MLP neurons of a small language model. Each row is named by its layer, matrix (gate and up: input weights; down: output weights) and neuron, and shows model dimensions 416-511. Each number is 500 + 25 x the weight over its row's rms, rounded and kept within 0 to 999. Numbers have three digits each. A neuron's up and down rows have the sign that makes its largest values positive.
After each neuron's rows, "fires before" lists the tokens most often just after its 100 highest values on Wikipedia text that the model never trained on.

L6.gate510:495528495488500471524529516512488469547493456478502505543500476514502538519512541504499512480490496518437524546477496517464505482470477501510482505493451494529490515492486491476495486479518504468466473489482488471478488534481491534461491494490533502462475467489526486481477522489512458489
L6.up510:553524500558478500493529503472479556481515456518473515526534522541506511491466562469472528502486489516514497517496510527429540488443528443481454470506494487482499492445514502478533479488533476488509497512466514504487473499507497503527426535535483534505526495462504481521480509491502522519
L6.down510:450476488490485470533512490482478511561481436486499489521501510485502503505490502497495480466541498473460515470507487469473492460525509528524504543471469502519486485505523501490475484498517517514517565443474513513492519480488509501519553501511539455463525491534474512518478497502531477487
fires before: " |", "|", " Votes", "\n"

L10.gate825:526478513450520503531469527475523473519546502509485509481537468483495504516526484508489552467514526522515487502470528510489492537494506503512496487480459491494487479451451520498496480486470531537497490504526513478496507451472507497529495500510467523537527462538483525519463553490509505514
L10.up825:478528493544481494500518518459526490506536499478473501456537512493476503484484498510490508513505524504469499487549495471459508524460514498493532495495490505485480531482484498464497500502479525453480440496524486504534486441529472451464453491473479486536466515488504507523493521490527500512
L10.down825:516487497530505488477530524514444510467487513498553464503493509499468527543453498492508470540490523479535514523547478456499460488504495527503490544486503512512507524516500461547499518487508532493500440514493553525528514493520485477473501505523513492526481512498543483500507502490516436506
fires before: "\n", " are"

L2.gate138:457490533496506504489511513486496508512468450479538508468525467512525485495541495553515552505502512506509506531494496519479501495521532534530502452525520501500501486526497488521481496483529532491521515527523529508569496467550523493516509507478480451481535519483487489511525504483502552492
L2.up138:498466520517527524527481491486536526485460496507494523524496472479520473505488505527495472525494498535523516499499540469502501504460515508494471496534562514523505496533479482533520468468510544487455502511489500518502520508546437485477499541512512467466539553493488494481477457544478505510
L2.down138:519485514523487480513501507498524488522469503520464504444486458487497472505473560519523467515518514495531496502524494550516520489477473486491483501506510493515491540535502514540493488467483501462478458510505507491513468470494478520521532518499518525477471502496492513529484502489501524511
fires before: " -", "\n", "-", " $"

L6.gate76:509550491483508495528466512506486464488447484489454493529475475502524475536521491457501499494508500498527440493518519475458475478511491459518498518464496486515452458486496486497501513462554524520493486492516494484493514501498497548525437530508489469497491497486484491500533524511447500489
L6.up76:528490486484484467470467516507521496469500492556512495503499488518486563492499512537545492533511462533506482488535482477470531496463512501541535465561504513481543499492508474482473498479452452519516513536530477545486482458465465509489482495482501503507545523481505446519496506509518493465
L6.down76:502524492522475482533543453471483443520487498483541526466477498495502482490465516508474514489489501492502504514512516516492511490480456545512461505509494551536484502521494517536544475492514483478490458490485465520526479465521470469510479492496479527526517461487507504469492464513541513477
fires before: "\n"

L10.gate329:471470491563472478466502479479485458510526479491539476501504541516494524502515497532542508537544498523421478470539492537481556440470506487482520485457481478474472460515489487551524513523470464505499498492475487532496511475504509501505494540489506490506486470497495519476534554485478504466
L10.up329:491526523501525472509479512526512519505538475515512486522518541511479537503516494464503510479515504438499514490488480478486458513489498474477526527513490475529501483491476498511501544488507527476459519498451516499484517534476529524516473505502504541478430457533515529516507500498459520500
L10.down329:482515498502482465502521530471477502514496475489467478539520520472495484449508489461479500498521456494484507428517503441515452486493490489537525512475483471472497472520464524481478489484430468485517501539436488495470518527488499503514519467502551477474514501482518510514513503487570459527
fires before: "|", "|---|---|---|---|---|", " |", "|---|---|---|---|---|---|", "|---|---|---|---|", " "

L2.gate941:461484520502479519477518522547487442465539546500492493488531453473536514505486501498511537477517507543557488482500511463490504500548520524504531514509467494472494505508522567494525468461478513500469504493539534506483515513519511526511516492540479497541533497474485532513497508487489509440
L2.up941:511519485493482491507493558463474512540495497490472490487464498458480472521485499494494521482477516469501476475506531545479500472491534503496481501465425526515506495482508485512499487510470481535480472530533544502503513481510492496531472532523540498540502462516498519498557465500459505507
L2.down941:484481517486489486484499514498455478501547512498491460471490465505495483486467481501522514519505502476494518485503502527508469492505484518474463530505484505471469436508504540560483494527498530516497510475503516497518493514507523497485467484537516511516521455535511488525558522507479514505
fires before: " |", "\n", " is", " ="

L2.gate583:491492542503510526499524523509468470483520543483492468487521430508499535552532464501491489520545463515518469496517506468529479500530475492480490535526534492471474494516524510500468460466480494537493497475508514477512502467466459512537526483492512499471502484526472492507457536480460512547
L2.up583:490496497541481479505541523536462508550515493542462530502493457515521535508487520466491481511516497502513485485482546497522525489525477541508498523554497489467510542523483554523500526493468499517538463521465524467472490509482504550476502482472479510449512486547475470479513527532520467516
L2.down583:473477532502542500509481506505464509493463507470502482538503466473499492531458469497499529487530491502478464504508523480487454495466482480489497480460541504429516527474483552497485518532485480468508509520475532512493486534481455487554472460480541488460502465526523468489506516483533496524
fires before: "\n", "-"

L2.gate185:506477503475493533523490517551488523514488511518526531490438530474531536553508478470521529492509506505491514481483514521474533515482482515498472487501498472484482513504494474517472487505496467508495484506503472502496500493505450498505462507528496509526485510524531497503501562455484473492
L2.up185:560436523497459507517544495515532478508499488453503505480536512480548531514463494532512522499469497530522449483502482506481501496443454475502503496519481515494459498468540502512470483477486532508544466495503478507518489495487490474483497525516434530522510555508522531447511545494519495498
L2.down185:499470524460477491534497467458476492519480488485487544525534491536488481454463516519503475441529495530514473498496539497488478471499465491543508494491460460495536521484467477522526498463502480548522532517492497493526474476495509472528495463524471488478494509491487497487515485519502516526
fires before: "\n", "-"